MLP neurons of a small language model. Each row is named by its layer, matrix (gate and up: input weights) and neuron, and shows model dimensions 160-415. Each number is 128 + 24 x the weight over its row's rms, rounded and kept within 0 to 255. Numbers have three digits each. A neuron's up and down rows have the sign that makes its largest values positive.
Before each neuron's rows, "fires on" lists the tokens most often at its 100 highest values on Wikipedia text that the model never trained on.

fires on: " for", " of", " on", " to", " with"
L5.gate342:104149117140105122155091151153155129135175154115130109150157140134142089108133153124112129128122138110180128085157170159128125109131132135110129114124170138158106119102117078077108159124114172121122129139119141154106146108126143133099138122124107132098120141107110123128114103105158128150143127114090146124121180125139159127128105110132119116123127095128164107110168107121098154161113143107148088131114146103087096121123134092071109156131134134128144141117121107117137146193115158144140178149155154162136119128104093104131139136151206155160136107144102062120155099130171125104099130120093127117119119110185173089110151137181156111108112116165143131093107164132077088099176118096158130131158146139108085176137105152119147102101135114109109131090158108127073150082114124
L5.up342:122084146154138126142119068157127142145122136138105149134135111118158143136124124103114133066158168139159123128135144142115178135136170146142126161116126131155126142108108122127116131131087124100155150121150138152095107122140163115078122158152142137141085129108173148129124110131133113133130089132129150123133121129105139147082144131111138137147128159102159123103142173136192148130127150160122096108142127142136132146145160153142171152142111139142101132140128139090155105159124163097159103145106151127154188129097117105110177127111154125132118145116091144167133074144192120095133135103159136108132140161123122111187108150131138084140174141100131146090135094147135141160093145112141154126140137095099117156179096114196130184140154120130124091140111141158143108154149093

fires on: " by", " to", " the", " at", " of", " be"
L6.gate407:117157110128108159149125158087108170123147163147132107158137104109164111140173130148120136128083128113092131105100160178148117117134132130134132132127147142137102150123132114093147156154085118180141113131122128110129071110116157140092116126141146129144125129099130103091162160149093177143128150113085122096131139161129137180114108149146118155136090162129105132109123118142088190097056130141119105164141102122107140109154092102132129143081116152129112164120142114123128176142169137112102143107121167130151134142157109160120136074100143149151058113130132091158130143164082110108136133134149138105090117138099173109141135141140153148157115137109137104093120145104108108124113161111163090093137125118128138136127154108144108080173093135160104128158084155137120128100143166
L6.up407:074134117149130133124109122111115119109113130128141089126136141122150114129132132088161144123117161071141094148152131128177150105169124119140117134151126088190088154133106120164158142100130136134135106121131146110180116120111125130095071112132096136122128124155107157151087090109134105113113125131125140127138156124135112116127123152139134087139144114117124140126147108113166128126145129081151119098165118097125138162140084161112099176130128105134121171141135093123098117147116123153121139148128125155149117075115123108129150102139096097174164108113110088127109132175131081115102140093126087100134090120162155083168119088097115124144098114092114125131097074122132150138091133117154149125127125096108092139149127105136145116160117137118119124140116132098137142111100131

fires on: " one", " that", " One", " the", " same", "One"
L6.gate1077:128153160148135163123154161122098150115113139111143172123099093109123110125155124196153117104142161133129142132115125115092121132116071133181124142149148144114122121133139168073150153145129144096175117139116131126093110110144096114128115108133140118098107157126146144137126157137121131147118132148069126134092093115138116120091142126126135133153148143143126110127142152143103156101093136093116097120108162126130108086120100099154108121134156129096094110112178126150107122087163131120104140132111131106121113133166142065108143166106151095122101087110102194107093132120158140122092128168086150180177135095145164093144177177125155125142137105159129101125152096126098143119122129091130134144120086116131141130113127141143123117133145123096114125163133110133086196167120107
L6.up1077:118138053143165158130175141170131109141093152119143116126099087123057092147129115109162107142113139101150121158115099141133158141125075092138145132152134144138137158119102122113133129137190117140116127095124090164159129141119116114114143108055116162161099151138146183116132192103125159114075103144133116137154141130181122126114164094126099126120151127133157155121103169118128140120135146102108084101090098159130096082136103133146114116147147150144101161147127135117096129168151135132152152126107090122161122118119139101110120153081108095119112154102143156134100105130131130170146141144118148105144133136137114132157140144121149078151172170090145075149129090117157101132115095126116124159129081150155160128127129142125126138132110142102139129143136111154109121114112144

fires on: " to", ";", " To"
L5.gate1120:158133116119099125094081117173144115161128146117158134127114078131086159129093129136095123189108113103097164116094148141113127161159129066127108072140127129132120114152137078133129152068099169129144185119088103114148137098132148080145125166160139162100120138085136115114130138106136164089134130136119153108144090128184102126136141128156107148092148149138145123117139127167092196113122116121154094139136134169133136119131130107105127108142113139146123147123134097105125141109170090151176178113146146117139148111104128131146108151132073156110119157100138167120154123104148113121089109140123123100145140154146138133129092130124122111131129115044153156086129108095105087134095109143126093123077118145118148093129130136107110099152174135097161137116065098141117133130138192
L5.up1120:074114111115158096119135145098120121126123116121110120112124141161104131137154098147105120175132105111151142101147150108128096126131145155083107083068100150121146132108148110150122123127116132109146134116146162093131127086123116136089100125102090141115137112110117143102136120151176148115141091169126141107107155151090113126134150117146124127142099137157134128096114105128119132111151148142098103128096119107103128115114093101170143096161118170131054145141129139109132105138138149170115115128146115060147142106124093116115106138115095148112140103092118126145093160115150183074092100151148156146119149150116147106119088109148123096135114170147105154092128144128116163118145129128090112118132118113124149123117141048125149167142138133139116112137167160106134098104098142

fires on: " in", " on", "%", "ing", " to"
L5.gate1506:131127125125089157136151102106122115144110134163122119145118107084115144103155108139056105124116113112087144100103122133132135158113145120158121140107126146076152121144155160099092114077122095137180142153129119172137126118111152131138145110106076109132139123109114081125106102108104091117097120139132133139120149138097102115111135149108136081122143097122101130125124127101118152173115145077131148143107109150111115147143169143133141160113183114091100133104125149129135156197114152180144110112142144131127124168155152114098126141147130134155173113157120124155124114118090138104149145119123162158096171166123137086093126108138169154119154128071138190121146134151095121084141121136114119095162134174098133131127092106169155134131117122103090139149125126127154155161140152
L5.up1506:120146060180156131155172120096166124115122142116158154099136135162151148090137129129122139130115156135092148131148078159099112158141129143116109111112128135098194140111125140084137130102137095148112179099107080129132117139102161123151103151123143146158185132112138121162138120149145108109137109119122126068161152158131097171101143130121103124185104168130145112104133098163135156109104157084144141063145128139120113144132119132158169126122115132120092121147137101124123139088137138171142129138114132115148167138114094133132158107137150163140076130108108130123126153141137115164149150136147129112123140124141123167130149114143121117109112152118125126127100147166146120147123155147181136161099112145131095116164100121157113140131118138172124122139117143166159126144174165

fires on: " to", " along"
L5.gate377:097124101140125080126158104081145164128170143134084140076151101180115133149099124127093143072131154097101184140113105162115091116105141134135117129074112138160123125096145058172108136203134142161147143134101116100132152120135100131170101147122182104145115067135131147134134155130160128098167117132120159116096151129142111126149121121106140159083127117126115132073157131130105144093102133108129149145109143131130123155107130135142103136105136126138119152110145092124118133119167122105171115139095130131123173108118091122148137149149108133119099144135110123126114104142139088117091172128116085106144146160105165133116149099141175109143122152103134142095139058119108136136121148124149092145089103106128099140128093146117135143158115119096148154156092119108107144169115124
L5.up377:131115106101094113150123137134184113094117155114138149151136118131122145128137163114114117139165108123134152163149127145080119090145133137163099104133102070132153169138188166126110082113119129115149133128121151161085118116126142145095121123115131132144092101154147138138149160127139146143123119106124148136122135127128112117157131120137148144146083137169129116081113130160113150158110145108133142104124143129129136144117111100114138134114137106111116069085079102115114127115128124133116139122165120129120146119149120126178137138143132143086170119144091130136138148104126076101155115078119137139129136109098175135088126144157162084180127098142145186139120143131153137110099150148122126110145101119118139149118118114162117107162115162097081077122161138119122140157146079

fires on: " in", " the", " as", " of", " In", " awarded"
L5.gate402:088128146140141110125150128134106173103126163149154141135105133154114119091141130136136122112121145150125113123178121124134106121165111167090129144170117111105131136129129116157136133125115090138150131155117082138107156123116130083132162118142119152126175172092108173166184111132116120125096174115146124101067124135146148122143118130109105153099125168141133072124137142141125110108159118091172170130142143111121111134168133134124123159158123116191135129132129145106134107127111134106102131161126117119141130128135120134185120110129139135042108113151081133153137154118127119123102099093107156120132149142114152077113094131153122107164108141111148103135151145109147112135156155118148138182120112118131103115139152108135081124127144122123084154136106150132098139109131105
L5.up402:141154093123102101148158133142070141114104113122142097110120134102078168136138098107136114139133117142129090117132113080114143095086180137163095130140095105148128120160139089113107134137123135144140128166132150162118117153111098139132151090126085149144126120148151074092117146182120089109100175120152135125139158136099111111119145111134105117100123114145137128102122145150113161092133097136125179141149124168111132126140106131143088144137143104119122139161134131148149124143131141088108106145124157146096098158107137140168125105159128176167093142154133129129146111142120111088071138143125149086152110105170162138101130146163158171121155118101129172152102087148171158101119135124098112164132088106136120109111133122140083078158138136154116133119101101104120120114172108

fires on: " In", "In", " in", "al", ".", "From"
L6.gate739:091128075114111111120123089167102136092110167128125156124115147079123121114118084115115097122136146048095157145114134122153150109154133147145092133076134166086087115122135170148112160134118137120112142117144110129153158135137113137113126080114175127125130188081154101108129097135110094147139065123148159154104149143170100123100147147117121107120127134115136124104120072107138106108124137149165102133169128142103139127155129146116101143108101135071145103117142140142132152158115120145084121148163077152095144107167114138145056106117141163122156111164137136115165148103111121137107098131132137107125152134165131079122129140139107127128086159135100089127124107105171127148139127111143151168089188117128104110087110144108134159102151150126103109151130140102130153170154151
L6.up739:125156125107117097099128121153123122107094100094128107105142084115117132131116114153163097081135122131148157102153101106134108131097140143089095110091137110110112089094134137124114114129150137112114158145135099137169139125089123112134161115105111164174089129138164099154164156148174109157125149084151151138079081128113098151111159129166128161141099142101094101117088085104143133125134108140137136185141133102155128126119125166106080103145123118112150128134162103170114146104120105115117128105138103123153111101112133121199129124116132149105092154110125063109176135116104112140136133140125139136160117131162101131109117121166094171115153141127143132163133146134137135134114101102131168132135103123160111145133146152153102149108140118119144157091098131126137122128073170

fires on: ",", " on", " to", " and"
L6.gate779:146154065176142137162111120126139126080122134115143107131127107126114131067103114114164127098154149101087131147094147154144115078157152085150101116145118141141097134091096134159123142150112115151141164115088098125176138093141152121112156134111105146116110144133132109117103074137148132144095115141138125111081152121096143145124136130109122137157112106133130095089131118133149150142138124115124145107128068109127080118153115110125104141143129100125122158153117124132110145157126130087117094075112127150117142161134115127125134135117134153111101123139111089085180119131095137130072098149132129126158141099157149143151145141098200118134148136092145118138167131130123116121133125110136151118202150090131133090149097124122136120105133178120134116149149101161139097115135110
L6.up779:132123113111127123126149096155143119152105132104131102126137097121120124145125138114101132117148169166099110101131143132111120141103155147168150106127165088132102137155095132128145157133160116166126119102155119104100095122077108126086103148135083096129139102131151127143094134108098136172147102138117115118156126109162109176115139143119134151116133080086139126120105103144124103102142168163107129136154103130111113115164112138142141155138073143138088126103152131111126187106125132151105094098133137121123103155157086102092123164124149104201119127130091124093102121175103130105136137134122120182144131168125153136095150133141133131072167173094163144134154122154102144154165154131149125100112158122115117138145114129152131127185121107146159076146162146149148153085129128

fires on: " \"", ",", " un", " for", " that", ":"
L6.gate216:104094066121136119075131164096150143134115142105137078078142148154156153114146137120151136119107139179114097111115119116115118143141148126129106133134120200163121108145150081121054137092121139128144153151155168137090138113105115149150132113092163138133130170149153060113103117136165104148097159132143148149110170120152118138136115116129100132130109147149088137117106142085140118168138116115132148125129116125164141192078105146145122095159100135116126163117147165117105182111118155133146135058112136143108163145108140128116158119114135159089137140120142128120133144142178086156114117168142109119156146160134163114136177087164137149128168128107123153106109156171154129117128084122146122145156082116099125113160172125131125139101129168134157115100128136083132145141167161
L6.up216:117119150169149134122082137111124157103104131128097146128121144115144118117184185161135146061143162137118104125111098132157130157107122158129161148107139130162120150155070144118147127149158191128102146115121133174133115135085146116098114131133122127100107105169134113158079116073139142103140106124154161118101116130119202115106160137133142102133107122107142130115162124107124183182130132166160128108143118146138105108105102097130128127109104147132110150098136145108151146117146159135107112128157126141116119131137137189139153140169137141125132102153114124151156125122125139130073162147131092117132167114102112135129142147179157119157157154095142085118114136113101103125167180121095083120169151125112115127092129165129124122061139122141089076107126119096154133155141162

fires on: " one", " One", " two"
L5.gate250:106098143080099168127143173127173165131165109113096171167154124107165123092150086142161099137141128084162122163125143096149125131126084095159171155123100110116128141156119144139131143099143125152136096086076127123152158081139101097125116134151128115149150123139165116094180129124128150136120199117157113158132097108105134113157114147116116122136132100140120173162129145121115121152134162132134130153112125159169151117100150111110072151124158156120084142119151131113138117131139127125109112133134099118123128150123178134127114140086102080116112151105161172122137118147160140141132151158131133171157141126109121135118154138140130108141120108148115166117140120120136146086158067120126159131134123105097124127096101114131114116114159106154106111134135118138157097142111113
L5.up250:158098143115166143118141146113163142110106125174146165123106111125132093106137106137083134138127092126160129146160127080123100099143090136164135114113129145111142145109099157113163149114148087124146144088139128093093129113137099080133158140166165125184168115093164156128152169139119123110148112172128125103122108152129168104121154120085083113142136137136181124149126129131162157145097146140110108129139122164117189120063135100131135139097136154117148114104125125122129107147126152131097145124141085119144123108119124126170118102086142088088104136093170135156128097104134128083131092176111153118176158169126145094131176148135144084100119159135119116164135127134115128103100153104116136171141143118091114094128119135098155187143117098154176091152156105133121104105107140

fires on: " the", " of", "ing", " Me"
L5.gate168:149127114151140092170177162123129135134128139090184117141128151127124158135151113137167113146141138117148094150143164150088143119136120129171136144170116143144117146158142103147088148140136111166164157163145103128143142144139107145154115153117101121113096152148122099061129140135072116155132100115163075144097130142127103176107146146119129140124117104139130145166153169109099115124110151111127089117109083133131112159130143157118099103139142170129108100134095105125093128128061133122106164126144190188112099178116141119081125129134100114165121149151159147115139136140182125114092120133144107119156141124093132114116112124118151088141114088141129120154144164110122106081150134128149089126134095150131109138121141133175162140103091120110172102164098142134113121132124110
L5.up168:101135085145167143090149142112144125122135137165128123125132145092119142126111149170160153143136114104135136123113115124150141119110147126151158146129132157143107119091149090108149139137166100130110119115104123125100129066126132104149107136112149144127110156143135103147142125146144084144096090165148121103104128105148125135117165085166095130140144130107081141092126108197127147119131167095109124117161136122133109151102140106147123094169170118121119167114100102145150158117163093102107161149158121120125120088159118066133122112137132151181097130095138090152124147104112128121111092090119136101149105126098133157125131120147103124097100149083166130123128134141096108136107186144179118149113138153174111126119141120110130121120106102075079123098123151099162177145089117